{"num_attention_heads": 6, "vocab_size": 8192, "rope_theta": 10000.0, "bias": "none", "init": "normal", "init_std_up": 0.0248, "init_std_down": 0.00318, "optimizer": "adamw", "learning_rate": 0.00156, "final_lr_fraction": 0.0, "batch_tokens": [131072, 262144, 524288, 1048576], "max_seq_len": 2048}
MLP neurons of a small language model. Each row is named by its layer, matrix (gate and up: input weights) and neuron, and shows model dimensions 224-319. Each number is 50 + 15 x the weight over its row's rms, rounded and kept within 0 to 99. A neuron's up and down rows have the sign that makes its largest values positive.
After each neuron's rows, "fires on" lists the tokens most often at its 100 highest values on Wikipedia text that the model never trained on. A number after a token or word is its count.

L6.gate754:66 41 59 65 53 59 36 63 39 39 58 46 42 45 35 50 56 42 60 53 52 50 38 46 42 40 33 76 62 57 70 68 80 69 65 51 89 48 45 48 41 40 45 44 63 59 69 69 46 68 36 37 44 36 31 52 38 67 64 20 54 72 53 61 43 58 45 84 45 60 55 41 41 29 50 55 19 56 50 43 60 40 81 47 51 50 52 51 62 27 51 84 57 30 18 58
L6.up754:36 39 41 56 61 52 29 77 27 54 48 32 87 30 21 43 39 26 48 54 64 56 72 47 42 71 42 52 63 64 45 44 29 62 48 28 21 37 33 34 73 67 35 78 37 48 48 55 43 40 61 41 30 51 54 49 60 45 41 53 43 52 87 48 37 50 56 54 52 48 49 43 28 63 34 41 65 43 08 63 71 61 26 70 37 48 53 47 67 72 59 66 56 73 49 45
fires on: "s" 26, " of" 26, "m" 13, "or" 5, "a" 5

L4.gate470:54 36 57 66 52 45 74 24 55 55 54 69 63 58 32 57 63 58 39 19 38 77 45 69 60 57 37 39 61 51 36 56 51 10 25 50 41 48 37 24 35 67 44 68 45 57 49 65 33 38 51 47 45 48 42 57 53 45 80 53 57 47 35 65 51 78 42 43 36 40 63 70 55 58 25 65 53 62 53 42 49 49 50 64 49 72 61 66 55 69 33 39 39 53 21 31
L4.up470:62 56 56 35 44 68 63 59 67 09 53 36 28 66 61 43 34 46 83 25 59 72 63 50 43 44 49 44 57 31 62 32 45 43 49 51 34 56 59 72 50 54 35 58 42 30 60 41 46 48 11 54 48 59 58 44 24 66 63 39 75 82 24 50 42 57 38 43 29 50 47 70 44 49 55 50 53 51 71 37 49 64 38 53 63 18 64 67 46 23 63 37 58 54 56 48
fires on: "." 100

L2.gate699:55 49 45 45 15 48 54 73 73 47 46 67 68 31 56 29 27 69 59 33 21 51 09 49 74 51 17 48 51 49 43 55 23 57 43 31 66 78 54 85 51 38 53 44 65 46 68 58 54 47 21 31 50 52 31 57 31 56 41 56 63 48 72 38 45 82 49 48 29 48 53 41 64 63 66 32 46 35 48 46 52 50 69 25 33 53 55 63 43 56 63 45 62 59 57 64
L2.up699:48 60 51 10 52 41 43 55 55 27 44 36 56 46 69 56 55 50 46 25 79 80 55 52 58 58 58 47 65 32 84 37 53 49 51 36 54 28 42 41 63 46 29 50 68 56 33 02 60 52 49 45 42 55 55 38 42 49 45 54 37 68 63 57 67 41 57 40 42 57 57 36 46 41 55 47 63 43 43 34 37 56 14 60 63 91 49 39 46 64 46 38 45 60 58 46
fires on: " pre" 28, " Pre" 23, " acc" 15, " Pres" 11, " pres" 7, " rel" 6

L3.gate133:34 51 47 53 28 56 65 82 66 59 49 40 32 49 53 50 22 53 48 70 42 54 83 34 19 45 56 24 59 44 54 51 80 56 66 51 75 61 64 58 46 44 53 57 57 46 26 43 61 40 55 36 66 46 24 48 53 42 33 37 51 58 40 52 56 55 56 51 62 26 60 09 86 44 35 03 57 55 34 75 66 36 49 47 37 58 24 35 91 54 50 35 51 38 43 56
L3.up133:37 38 48 50 46 44 67 69 42 59 39 41 30 59 28 64 50 75 41 71 76 33 34 60 33 39 65 44 44 42 38 52 46 77 46 57 51 41 55 47 66 60 67 76 83 57 49 66 01 42 50 54 70 42 72 30 54 25 47 58 37 40 66 70 21 39 35 51 25 60 74 32 54 57 58 41 63 54 54 21 54 52 30 45 46 59 32 50 55 58 53 64 41 37 45 48
fires on: " |" 34, " May" 14, "0" 8, " August" 6, " games" 4

L4.gate413:28 35 71 50 54 46 41 35 47 54 52 18 34 47 62 46 58 29 52 30 37 41 45 30 70 35 74 42 44 47 86 29 39 54 47 58 61 74 46 41 71 46 47 33 37 64 33 54 58 30 48 65 51 65 48 40 39 43 43 91 51 40 44 64 80 39 58 43 49 29 53 50 56 46 44 45 32 58 49 51 66 47 40 49 23 79 40 36 45 56 53 46 42 47 51 25
L4.up413:40 67 55 40 76 34 52 48 40 50 45 36 80 55 56 58 47 51 40 48 36 57 51 51 39 61 30 66 64 47 35 63 36 57 43 72 35 47 36 42 38 42 59 53 34 49 44 93 35 62 63 32 64 62 29 39 63 44 42 09 77 32 50 38 68 60 55 35 42 48 52 47 38 56 60 57 57 48 41 33 34 37 65 76 60 64 74 59 70 57 74 63 47 55 40 78
fires on: "0" 25, "5" 7, "7" 7, "6" 7, "4" 5, "3" 5

L3.gate302:70 57 42 50 50 56 43 41 46 46 55 71 52 54 61 20 43 35 74 76 49 43 45 59 38 58 22 68 44 56 50 36 29 46 49 02 50 39 39 56 63 71 40 50 51 92 38 54 60 81 42 39 71 61 26 40 62 70 70 48 59 44 52 56 81 52 39 48 65 41 77 72 48 77 38 53 59 53 37 61 81 31 57 38 40 37 62 63 60 53 72 86 41 41 57 43
L3.up302:64 48 57 33 29 72 34 20 54 44 60 66 72 67 72 47 45 56 43 83 37 30 61 73 37 70 36 43 70 43 37 53 17 50 65 13 17 41 61 60 35 48 50 65 46 70 45 34 43 59 35 23 65 72 43 43 56 81 58 33 66 48 27 60 69 50 35 40 71 51 65 76 36 56 43 60 65 70 49 67 66 45 66 64 51 22 64 38 68 65 57 77 54 60 32 21
fires on: " de" 19, " ad" 12, "j" 11, "″N" 9, ":" 6

L8.gate769:71 51 64 29 75 65 48 45 18 27 83 42 50 51 27 15 61 41 41 49 69 45 48 55 34 40 37 62 52 32 50 57 26 56 63 62 68 31 51 66 59 52 36 59 54 56 37 36 71 67 40 65 61 48 23 60 72 64 81 38 47 40 55 34 75 24 36 40 63 43 48 82 70 51 16 61 37 58 73 57 35 37 44 35 47 42 37 42 43 55 46 27 49 54 55 56
L8.up769:49 59 51 42 66 48 38 33 38 39 56 47 27 69 29 41 35 67 44 59 50 43 39 60 38 28 92 53 68 51 67 57 42 30 72 44 50 41 63 61 62 42 44 66 68 78 49 36 65 45 80 39 46 45 62 37 41 58 32 54 61 60 38 57 63 60 33 61 40 55 51 62 34 49 36 50 49 40 50 49 68 60 55 57 73 50 61 63 10 42 48 26 47 38 38 24
fires on: "l" 19, "m" 13, "M" 10, "u" 10, "or" 7, "ol" 5

L6.gate651:39 50 50 50 49 51 30 70 57 43 30 52 41 44 62 39 46 53 53 52 57 65 18 63 74 74 54 34 34 63 51 55 67 41 62 35 49 53 65 72 43 66 38 76 68 53 59 58 51 71 49 64 21 40 43 27 44 40 43 46 41 24 46 52 44 69 48 71 54 23 34 43 47 59 27 68 57 19 49 65 26 42 40 74 57 62 53 40 43 45 34 76 37 47 56 79
L6.up651:46 35 59 77 43 40 18 57 57 35 51 45 54 57 64 33 40 96 58 47 58 46 50 67 44 64 57 59 40 99 66 65 71 44 57 37 54 50 33 55 43 47 40 69 41 59 67 47 19 24 31 67 48 18 53 16 72 59 50 16 44 51 53 35 41 51 45 39 60 36 60 70 43 68 54 17 65 49 69 61 51 51 51 47 24 48 64 43 50 45 75 52 38 56 26 54
fires on: "202" 36, "201" 15, "200" 13, "193" 7, "192" 4

L2.gate81:47 60 70 69 46 36 46 56 38 59 39 55 69 05 40 76 46 59 40 51 64 53 64 75 44 55 43 60 47 72 21 75 73 57 52 42 69 30 48 29 58 25 32 50 70 39 43 78 40 58 57 40 42 37 48 62 50 60 61 65 52 59 28 29 59 52 61 69 37 55 27 38 79 50 12 26 36 37 68 65 36 44 39 43 22 17 43 77 49 55 78 72 28 42 47 39
L2.up81:35 42 37 47 71 28 49 61 39 82 30 67 70 71 69 57 52 75 45 59 38 50 43 64 31 63 61 34 36 61 45 54 38 49 23 47 47 40 12 26 63 55 44 29 55 66 61 51 41 30 75 60 47 56 49 34 66 47 69 58 55 36 41 50 58 63 52 51 55 67 43 26 33 48 55 51 19 66 56 41 38 59 45 38 60 67 75 69 41 39 39 44 57 67 61 57
fires on: "|" 64, " instr" 7, " important" 5

L6.gate165:74 44 55 37 50 60 69 70 37 24 50 85 46 73 67 36 48 36 50 23 36 44 37 55 80 40 33 64 68 53 55 49 58 42 22 21 76 40 66 43 51 44 34 77 59 50 56 70 49 39 76 45 62 39 40 18 48 39 70 71 57 73 59 43 67 58 58 42 53 50 44 48 44 54 51 41 31 35 46 40 32 36 57 28 28 32 54 48 23 61 59 52 37 31 44 31
L6.up165:53 46 74 30 58 83 74 82 54 00 43 58 62 71 86 14 69 33 45 24 53 49 50 41 87 39 31 47 63 55 61 56 74 55 36 35 60 43 48 84 42 62 45 80 37 64 44 45 46 27 52 64 53 52 37 38 66 63 43 70 83 57 52 41 53 50 43 43 42 38 51 33 42 42 44 33 83 45 67 50 46 56 45 48 28 27 72 52 38 58 27 30 42 35 40 45
fires on: "0" 82, "." 6, "1" 5, " g" 4

L2.gate360:26 51 32 38 59 81 39 65 35 73 44 45 48 53 69 50 37 36 23 16 63 69 77 34 58 50 84 49 35 29 72 53 62 49 48 87 59 70 38 27 43 57 52 84 26 64 55 49 34 38 65 66 55 73 54 69 56 39 80 22 45 40 60 42 56 38 37 68 33 45 58 57 47 71 52 33 40 72 42 61 56 43 57 59 45 67 50 44 30 39 67 11 67 45 45 47
L2.up360:67 72 40 70 47 63 42 49 74 56 40 56 48 37 51 46 58 43 41 25 53 39 57 45 45 34 80 48 46 59 59 62 75 50 45 52 41 42 48 32 28 55 57 52 37 53 36 32 44 38 19 75 44 53 42 40 36 36 60 13 53 56 51 31 51 47 39 38 40 71 55 80 51 56 54 42 85 65 64 66 34 49 56 57 48 54 64 33 50 57 67 32 50 43 54 63
fires on: " pass" 20, " Road" 9, " data" 9, " road" 8, " platform" 6

L6.gate365:39 48 68 46 76 52 45 66 16 34 44 15 41 37 31 27 30 64 51 65 62 45 47 61 28 54 23 48 20 39 49 54 54 31 52 31 50 55 30 69 55 78 44 65 38 36 45 52 51 63 74 64 63 37 46 44 37 45 25 42 52 58 65 48 60 31 60 56 38 44 51 49 52 98 22 53 41 83 46 46 55 50 26 61 22 51 42 66 64 60 34 16 43 82 36 51
L6.up365:29 62 54 28 50 47 44 61 54 50 12 37 54 58 52 48 56 61 51 52 56 24 58 49 40 50 49 39 43 50 10 56 45 48 33 29 38 35 67 27 57 64 45 55 53 53 43 32 41 56 81 51 60 00 30 48 17 32 35 70 35 47 45 66 58 51 39 33 51 52 45 54 49 68 27 36 18 35 44 36 54 62 34 58 46 30 47 61 34 44 64 34 38 70 72 55
fires on: "." 33, "," 29, "==\n" 7, "==\n\n" 5, " him" 4

L2.gate731:49 56 43 45 56 29 56 63 57 51 48 78 82 63 62 54 28 99 62 44 19 64 60 53 63 73 61 66 45 54 33 34 49 58 58 44 61 29 43 55 44 79 43 57 44 50 45 50 35 25 58 37 34 40 45 33 32 51 09 43 34 53 63 53 39 51 59 42 58 39 57 65 37 68 29 24 64 58 26 48 12 36 63 75 57 62 63 31 39 42 63 54 40 53 41 53
L2.up731:27 77 54 73 46 75 27 40 54 66 81 31 40 48 57 53 40 42 56 35 08 22 68 37 44 47 22 51 36 16 64 41 46 63 69 66 57 86 41 45 44 41 51 30 37 86 46 75 55 57 48 92 31 78 31 57 72 75 59 35 42 51 69 46 23 59 43 65 28 63 38 48 77 47 28 40 50 47 65 53 60 56 49 52 82 67 59 46 70 61 37 43 57 47 48 82
fires on: " ex" 35, " Ex" 17, " ag" 11, " object" 8

L9.gate322:50 52 58 25 53 60 23 51 83 45 46 24 43 46 37 28 44 58 67 44 48 77 46 45 99 47 52 51 34 67 38 63 65 33 46 43 47 70 39 67 58 61 47 59 72 56 59 31 29 59 66 59 47 64 53 78 57 51 25 57 43 71 53 33 59 56 32 73 22 31 75 45 38 66 12 35 58 36 64 39 33 43 76 50 44 54 61 17 48 71 81 62 44 68 81 69
L9.up322:71 53 17 48 42 44 33 18 39 27 50 58 39 29 41 43 37 54 45 53 52 47 64 63 35 32 45 26 41 74 75 23 77 63 45 42 47 28 70 37 70 55 33 57 55 36 61 39 86 82 41 78 66 45 72 68 56 47 26 42 42 43 46 42 44 49 47 38 40 50 55 37 74 54 57 70 78 51 39 84 23 62 63 42 79 37 51 49 67 62 36 46 62 31 36 43
fires on: " " 91

L9.gate885:46 77 59 40 31 74 46 51 73 67 66 60 54 39 23 54 41 70 19 49 56 52 90 36 29 61 70 26 84 42 42 22 24 37 37 61 49 59 54 45 45 39 69 74 79 60 41 26 39 10 34 62 31 45 78 34 58 53 58 33 63 63 33 62 37 41 65 46 49 66 39 35 54 50 64 59 70 51 49 70 44 54 43 63 45 46 59 29 78 58 63 73 76 52 60 50
L9.up885:51 72 45 57 45 53 64 44 51 38 63 46 50 26 58 47 48 52 29 17 44 65 54 69 17 61 42 26 60 37 44 57 50 57 42 55 69 35 41 36 42 38 71 63 86 61 49 33 39 63 41 40 38 48 77 46 71 66 36 51 55 61 53 77 25 50 51 46 35 64 65 44 39 14 54 60 53 65 67 56 51 52 57 31 52 52 81 69 54 61 26 67 39 73 73 55
fires on: " " 34, " |" 29, "0" 10, ";" 8, " –" 4

L8.gate118:67 65 56 25 46 51 43 48 30 58 59 59 44 37 26 16 23 35 54 33 43 34 51 37 51 74 61 58 37 44 42 34 72 44 63 53 42 38 40 62 74 45 59 91 27 56 39 31 88 70 57 41 80 39 61 34 51 46 66 46 38 61 33 53 76 18 75 65 48 52 65 39 47 64 52 68 43 41 63 63 37 49 77 88 57 56 24 45 49 69 36 52 59 76 58 50
L8.up118:45 27 81 32 69 47 46 50 60 59 71 58 43 61 56 31 58 48 32 48 47 40 29 60 32 54 46 99 53 86 42 55 44 46 82 33 54 36 38 89 68 43 57 54 48 62 58 01 60 60 44 70 49 36 64 22 48 44 60 72 52 58 49 56 73 23 48 43 60 65 55 90 64 46 36 57 46 36 47 58 63 53 54 58 63 70 64 45 66 62 64 47 21 66 69 57
fires on: "or" 17, "em" 11, "R" 10, "an" 9, "in" 5, "ol" 4

L2.gate395:60 35 48 54 57 25 23 68 34 71 58 30 57 63 46 45 52 59 47 37 57 51 86 72 48 36 68 54 55 59 55 55 50 71 30 53 52 43 46 20 54 48 48 42 54 46 19 62 50 65 57 59 44 67 58 51 58 54 41 44 80 52 31 48 57 56 71 68 63 44 52 72 54 68 53 33 55 26 61 61 73 42 12 30 39 64 46 31 33 65 69 60 36 39 66 58
L2.up395:51 53 52 64 29 40 22 78 57 31 23 67 45 65 50 50 34 55 54 43 18 60 35 59 89 52 54 35 36 68 63 45 71 48 48 60 50 52 64 34 45 66 70 56 34 96 39 25 35 28 72 32 31 36 61 29 36 44 37 33 69 60 29 56 38 49 53 44 71 36 72 50 67 64 65 35 33 65 35 31 62 51 36 49 49 70 44 46 52 32 36 54 48 73 46 37
fires on: "\"" 27, ";\n" 10, " positions" 7, ".)" 6, " appearances" 5

L3.gate637:56 54 47 49 55 67 28 49 73 58 39 32 64 63 69 59 58 72 39 28 75 81 37 40 68 56 85 52 42 79 90 10 50 31 40 76 52 67 45 35 43 86 64 77 53 56 37 28 66 53 56 67 53 41 64 19 49 80 56 55 63 33 71 47 71 39 43 72 49 35 53 51 46 75 38 62 32 55 37 27 63 29 38 80 56 34 40 43 30 60 29 66 49 41 66 32
L3.up637:40 17 73 55 25 38 58 72 63 85 51 32 72 43 53 54 52 47 44 74 49 20 41 53 66 66 62 48 49 72 78 18 47 61 58 58 60 41 63 51 41 56 48 67 61 57 28 52 29 58 50 36 64 44 65 27 49 50 64 25 53 45 42 51 62 68 46 88 40 42 51 47 58 83 63 50 20 62 46 36 66 49 68 35 51 63 55 51 29 57 42 54 38 67 51 48
fires on: " Bl" 28, " bl" 9, " Cl" 9, "Bl" 7, "cl" 7

L9.gate858:30 46 60 38 61 34 52 35 73 36 82 49 59 67 53 37 55 40 55 21 59 56 19 52 35 63 41 36 78 65 41 54 35 64 48 52 55 39 28 26 53 27 59 52 54 68 54 34 12 28 45 71 13 28 39 61 84 41 42 33 72 42 31 82 45 56 30 72 57 47 79 44 36 64 48 52 41 64 24 44 75 63 65 43 61 53 45 53 77 55 65 67 35 75 68 57
L9.up858:37 46 57 45 78 53 45 51 55 62 51 45 84 58 35 48 71 53 42 10 47 26 31 53 40 57 80 39 61 51 38 43 34 77 74 64 66 36 52 48 57 52 48 66 67 72 69 55 50 75 67 43 42 32 49 66 48 57 49 29 60 92 58 75 40 41 47 55 37 54 50 41 53 39 59 74 55 36 42 67 29 45 55 18 60 45 40 44 61 56 37 70 57 33 43 44
fires on: " |" 31, ")" 18, " " 8, "2" 6, "." 4

L3.gate141:80 34 40 50 65 40 88 65 89 40 68 76 61 75 51 38 35 70 22 41 55 55 54 47 30 23 61 72 46 57 42 36 47 70 38 45 46 30 50 52 72 38 62 14 55 52 61 41 82 31 55 45 37 42 48 60 55 46 43 43 54 56 31 22 10 56 40 77 41 65 64 48 55 79 60 57 38 51 58 53 26 49 23 61 47 61 48 44 30 61 43 48 49 69 27 18
L3.up141:51 48 53 37 58 23 46 40 29 34 60 48 74 34 61 45 44 32 72 79 70 42 26 56 47 61 54 35 47 49 76 31 33 51 56 46 50 59 36 69 62 55 32 56 29 58 43 08 27 09 36 38 29 37 59 36 46 61 58 44 43 53 68 42 53 85 45 60 66 31 54 52 48 48 70 66 38 64 58 49 28 51 59 57 48 54 51 51 30 34 61 40 45 45 48 32
fires on: "ino" 18, " It" 14, " US" 7, "ista" 6, " gold" 5, " consist" 5

L3.gate584:66 56 48 28 45 70 76 62 62 40 53 24 48 24 39 06 26 33 41 35 71 45 40 56 29 63 53 52 56 35 32 55 69 32 39 64 59 57 50 70 63 49 60 29 39 38 67 97 66 67 74 52 66 48 35 84 73 41 65 41 61 55 33 28 48 30 48 45 59 53 61 31 55 59 51 48 53 46 30 37 60 40 60 42 41 66 53 51 58 66 39 65 34 54 63 41
L3.up584:46 44 49 52 64 51 57 52 60 70 37 45 35 45 19 14 51 40 62 30 55 27 43 67 32 49 49 48 28 59 41 37 30 33 63 62 86 58 45 61 51 55 38 54 51 33 52 85 61 43 58 63 49 37 33 48 67 62 48 85 58 54 63 47 73 51 55 65 53 65 51 59 23 22 57 64 62 67 51 29 37 55 32 47 54 81 48 52 26 66 38 47 70 36 41 49
fires on: "us" 21, " +" 19, " or" 9, "ors" 6, "ome" 4, "," 4

L2.gate469:40 24 45 24 60 69 61 64 36 39 59 48 20 68 67 44 51 73 32 62 44 77 51 49 48 59 43 70 54 48 29 33 54 54 41 57 74 36 38 54 18 72 44 26 43 63 38 72 33 25 63 33 28 97 64 47 64 58 51 66 88 63 59 43 59 68 42 38 50 35 38 49 26 58 70 25 56 42 42 61 51 50 43 51 33 30 64 71 54 57 45 44 33 30 44 55
L2.up469:21 53 44 63 61 47 52 43 63 37 47 40 11 48 69 25 54 57 50 20 53 71 71 57 69 45 48 24 51 47 72 76 39 54 54 58 35 41 42 60 60 63 45 62 77 38 54 40 72 43 42 48 56 56 13 51 64 19 33 59 42 60 72 52 45 33 76 72 48 61 28 58 72 29 33 41 50 68 71 40 42 51 44 68 67 47 46 25 46 50 52 90 46 81 46 63
fires on: " w" 24, " dec" 17, " see" 12, " Dec" 12, " See" 7, " abs" 7

L4.gate809:39 53 67 27 64 37 69 58 36 39 51 47 37 58 61 50 71 34 83 55 50 47 61 45 47 58 69 72 69 17 64 27 42 22 66 32 61 62 47 52 81 65 50 49 64 37 23 36 70 69 73 22 66 68 42 52 46 42 36 44 28 41 54 41 54 23 30 40 48 39 62 42 44 42 71 64 55 84 59 32 50 37 42 15 56 67 47 59 23 54 63 30 49 59 60 58
L4.up809:47 48 59 49 59 50 34 62 63 63 49 54 54 53 38 19 39 66 49 68 15 44 44 67 17 29 37 22 50 67 43 72 49 35 35 45 59 60 59 41 63 37 22 35 61 52 42 46 39 34 40 31 64 33 42 13 49 22 62 42 55 52 49 42 23 69 33 47 53 51 56 26 79 56 50 56 85 63 69 26 54 40 43 56 75 61 77 53 62 26 61 69 50 74 59 71
fires on: "as" 26, " J" 15, "k" 13, "ians" 8, "j" 6, "s" 4

L3.gate641:73 53 57 29 25 63 45 60 37 32 51 36 67 25 46 45 31 31 30 41 25 40 38 69 42 45 24 47 57 53 29 47 80 49 52 49 54 49 54 41 18 55 83 59 46 35 55 70 66 77 44 65 55 64 48 42 63 45 48 46 71 34 57 50 41 67 24 49 47 58 25 31 35 52 34 44 54 30 16 58 64 33 52 39 63 39 55 74 44 34 68 41 41 41 47 43
L3.up641:77 47 44 56 48 26 47 80 47 56 59 45 31 41 31 47 48 53 37 65 47 41 40 76 41 42 39 80 50 60 70 57 72 31 77 61 43 56 49 62 48 35 57 52 41 70 63 62 39 50 38 64 66 53 29 34 45 65 57 54 44 40 48 54 45 59 52 43 37 79 64 46 23 52 34 09 79 30 33 59 58 58 60 17 70 28 34 67 18 36 50 71 43 53 56 62
fires on: " is" 35, " int" 13, " group" 6

L9.gate176:24 59 69 54 59 53 63 35 60 55 62 51 45 32 30 36 47 27 46 29 43 36 61 50 30 54 30 50 48 25 58 18 41 47 51 37 36 75 19 28 52 45 43 69 55 32 58 43 73 48 45 40 56 38 48 34 52 27 30 52 63 50 54 61 58 77 60 61 37 42 42 46 38 37 27 57 19 41 39 57 46 41 43 58 59 45 29 66 42 37 67 58 38 65 59 58
L9.up176:30 53 58 25 58 57 44 74 51 40 62 38 62 62 52 46 55 37 69 47 48 49 71 48 31 52 48 36 52 52 62 40 53 75 39 52 37 47 33 04 57 39 71 35 89 77 57 42 60 49 49 70 57 58 24 27 45 83 43 13 72 41 72 41 49 44 43 62 42 31 53 55 34 50 47 53 47 54 19 52 33 57 41 80 65 44 70 67 62 80 10 45 49 52 34 61
fires on: "–" 19, " over" 12, " than" 11, "0" 8, "5" 6

L3.gate407:39 51 64 70 72 50 31 74 46 62 54 31 39 70 64 51 40 55 35 26 67 46 50 28 66 68 20 40 59 57 79 26 58 49 68 47 79 82 67 62 55 30 64 84 46 66 32 65 40 58 11 66 73 54 59 35 55 45 67 60 64 55 61 28 57 26 66 14 25 63 46 36 34 58 44 46 43 66 48 71 48 56 32 52 70 63 43 59 52 43 33 42 51 32 70 85
L3.up407:54 42 77 51 38 35 56 71 51 52 38 34 55 69 56 29 40 41 52 00 50 76 61 46 49 51 59 31 10 54 45 42 48 58 59 56 58 23 65 56 39 60 47 74 40 72 54 46 45 42 50 45 35 29 43 13 53 25 54 50 65 79 46 26 43 69 43 49 40 52 52 21 43 54 50 64 40 50 24 49 38 44 59 29 59 73 45 60 62 43 37 41 62 29 73 67
fires on: "ale" 17, "me" 12, " end" 11, "ame" 7, "ae" 6, "ise" 6

L6.gate840:40 51 70 62 65 67 40 87 46 63 41 64 51 22 50 76 37 38 49 47 73 62 56 46 58 58 34 72 42 51 66 35 75 51 39 74 54 35 18 36 56 49 73 66 30 51 28 55 59 60 76 49 48 50 62 54 60 62 35 62 51 22 47 45 62 58 52 88 27 58 36 43 71 57 29 27 54 49 49 54 41 35 47 56 34 11 28 63 47 78 65 22 58 52 59 58
L6.up840:28 50 63 38 42 35 45 48 39 06 37 36 58 59 75 53 59 60 48 45 70 56 38 49 64 79 44 59 41 39 50 72 59 43 07 87 64 32 54 37 51 53 55 41 47 53 62 47 44 69 48 56 29 60 75 50 48 49 30 69 67 43 55 80 65 45 44 74 33 61 44 33 56 70 75 49 62 16 61 60 66 59 47 71 83 24 58 62 77 50 65 42 58 52 44 55
fires on: "|" 81, " |" 16

L2.gate169:40 46 67 45 34 58 24 57 44 57 33 61 57 42 53 48 56 42 62 45 57 65 52 35 48 42 59 66 27 59 98 45 41 53 61 34 25 53 69 68 55 46 54 49 46 49 64 22 50 62 41 37 26 77 44 84 42 46 33 49 33 46 45 30 57 12 99 61 52 44 51 34 38 57 36 64 45 28 34 58 75 50 21 57 49 53 55 50 40 54 49 44 57 67 69 41
L2.up169:49 37 42 66 45 45 49 53 53 31 32 44 43 23 43 48 51 72 45 70 59 63 67 40 59 50 32 61 40 56 33 49 34 31 46 56 44 54 73 29 38 50 48 37 46 56 45 82 37 37 73 26 38 69 70 35 57 73 67 42 82 51 21 62 53 52 48 51 69 53 30 20 53 96 68 28 58 55 45 24 35 55 39 79 58 53 44 55 56 47 58 38 48 45 57 48
fires on: "1" 39, "s" 21, " railway" 7, " fort" 6

L2.gate854:31 44 54 48 50 51 24 68 40 45 38 20 63 75 39 31 59 61 72 15 78 63 80 45 40 57 63 45 60 43 79 49 30 48 46 52 67 53 55 45 14 58 57 43 35 71 59 36 61 51 66 45 56 53 58 25 67 33 67 49 37 61 43 51 60 30 54 57 46 48 59 45 60 61 49 61 32 41 41 63 59 32 30 55 43 23 36 69 48 45 66 30 53 39 63 54
L2.up854:30 49 58 62 54 52 43 80 41 59 57 30 48 51 37 41 49 46 60 21 80 72 76 39 48 38 63 47 65 49 70 33 21 43 43 53 56 56 45 67 19 48 51 47 25 39 64 51 60 51 57 42 42 55 54 38 57 36 66 41 47 63 27 58 50 30 47 66 64 46 53 49 54 50 56 64 19 51 59 64 23 49 45 40 60 30 56 58 47 49 66 19 49 28 69 60
fires on: " River" 15, " road" 13, " Road" 12, " line" 9, " railway" 8, "AF" 6

L6.gate773:74 52 60 19 34 55 00 40 42 47 29 36 40 59 34 57 40 52 57 42 68 29 33 39 54 59 36 69 62 52 52 54 50 28 22 43 21 68 49 59 56 49 48 66 53 63 52 36 58 67 36 76 59 70 52 42 28 48 51 62 42 47 22 34 63 33 62 50 56 50 32 40 43 42 13 21 48 41 38 11 54 50 39 62 62 13 43 55 31 45 79 35 23 72 41 66
L6.up773:48 38 30 38 70 47 75 58 46 49 40 55 37 33 44 58 43 68 34 58 35 59 74 39 61 44 66 84 39 49 90 36 32 37 38 56 61 35 18 46 45 36 39 46 35 45 46 50 41 53 48 34 51 26 60 74 33 26 53 48 48 68 44 53 47 61 46 51 48 50 38 35 70 76 47 82 80 38 63 28 48 35 60 47 64 37 60 54 52 68 79 54 60 46 47 33
fires on: " |" 75, " " 17, " •" 7

L8.gate755:28 38 64 26 59 49 48 34 68 41 52 63 70 41 59 35 26 31 55 54 38 60 37 48 69 52 27 43 53 37 61 75 61 46 38 62 53 36 33 57 51 47 31 43 54 59 52 61 41 58 65 41 67 49 69 59 36 38 40 51 34 17 53 47 88 67 43 38 36 59 56 57 41 66 64 52 79 65 70 04 45 50 31 52 46 75 40 51 54 53 61 35 44 66 54 78
L8.up755:62 55 65 40 68 99 35 26 30 45 61 56 53 37 60 46 12 41 62 44 70 80 52 55 74 39 70 33 45 19 55 48 49 37 46 57 69 29 54 65 46 43 42 53 54 25 44 24 35 31 35 46 50 45 58 49 38 70 30 54 40 68 22 37 63 40 37 29 59 48 54 45 56 33 70 40 51 43 79 27 38 53 59 54 56 33 57 67 42 29 51 22 42 68 54 67
fires on: "." 100

L3.gate341:56 44 63 50 41 61 45 32 49 51 41 59 70 48 52 20 39 57 47 38 44 70 37 66 63 62 32 38 48 46 51 56 38 31 56 52 63 65 40 94 39 82 65 30 33 50 36 57 76 37 47 40 36 58 47 86 04 72 36 62 52 48 70 44 47 61 33 72 70 62 54 44 56 46 57 27 53 43 69 82 24 48 20 63 76 40 50 73 44 50 30 50 42 47 27 65
L3.up341:33 39 30 57 53 23 72 56 35 59 25 36 52 66 37 54 37 61 26 24 45 85 54 61 62 58 60 71 48 45 28 63 22 56 42 32 62 42 38 54 59 64 30 23 56 64 32 69 59 62 68 39 36 44 72 53 40 68 55 60 63 36 54 34 50 73 40 50 66 50 39 41 60 52 55 45 42 71 37 53 38 52 45 38 60 55 76 67 63 67 70 47 49 86 63 44
fires on: "re" 16, " Pre" 14, "." 14, " rev" 12, " pred" 6, " pre" 6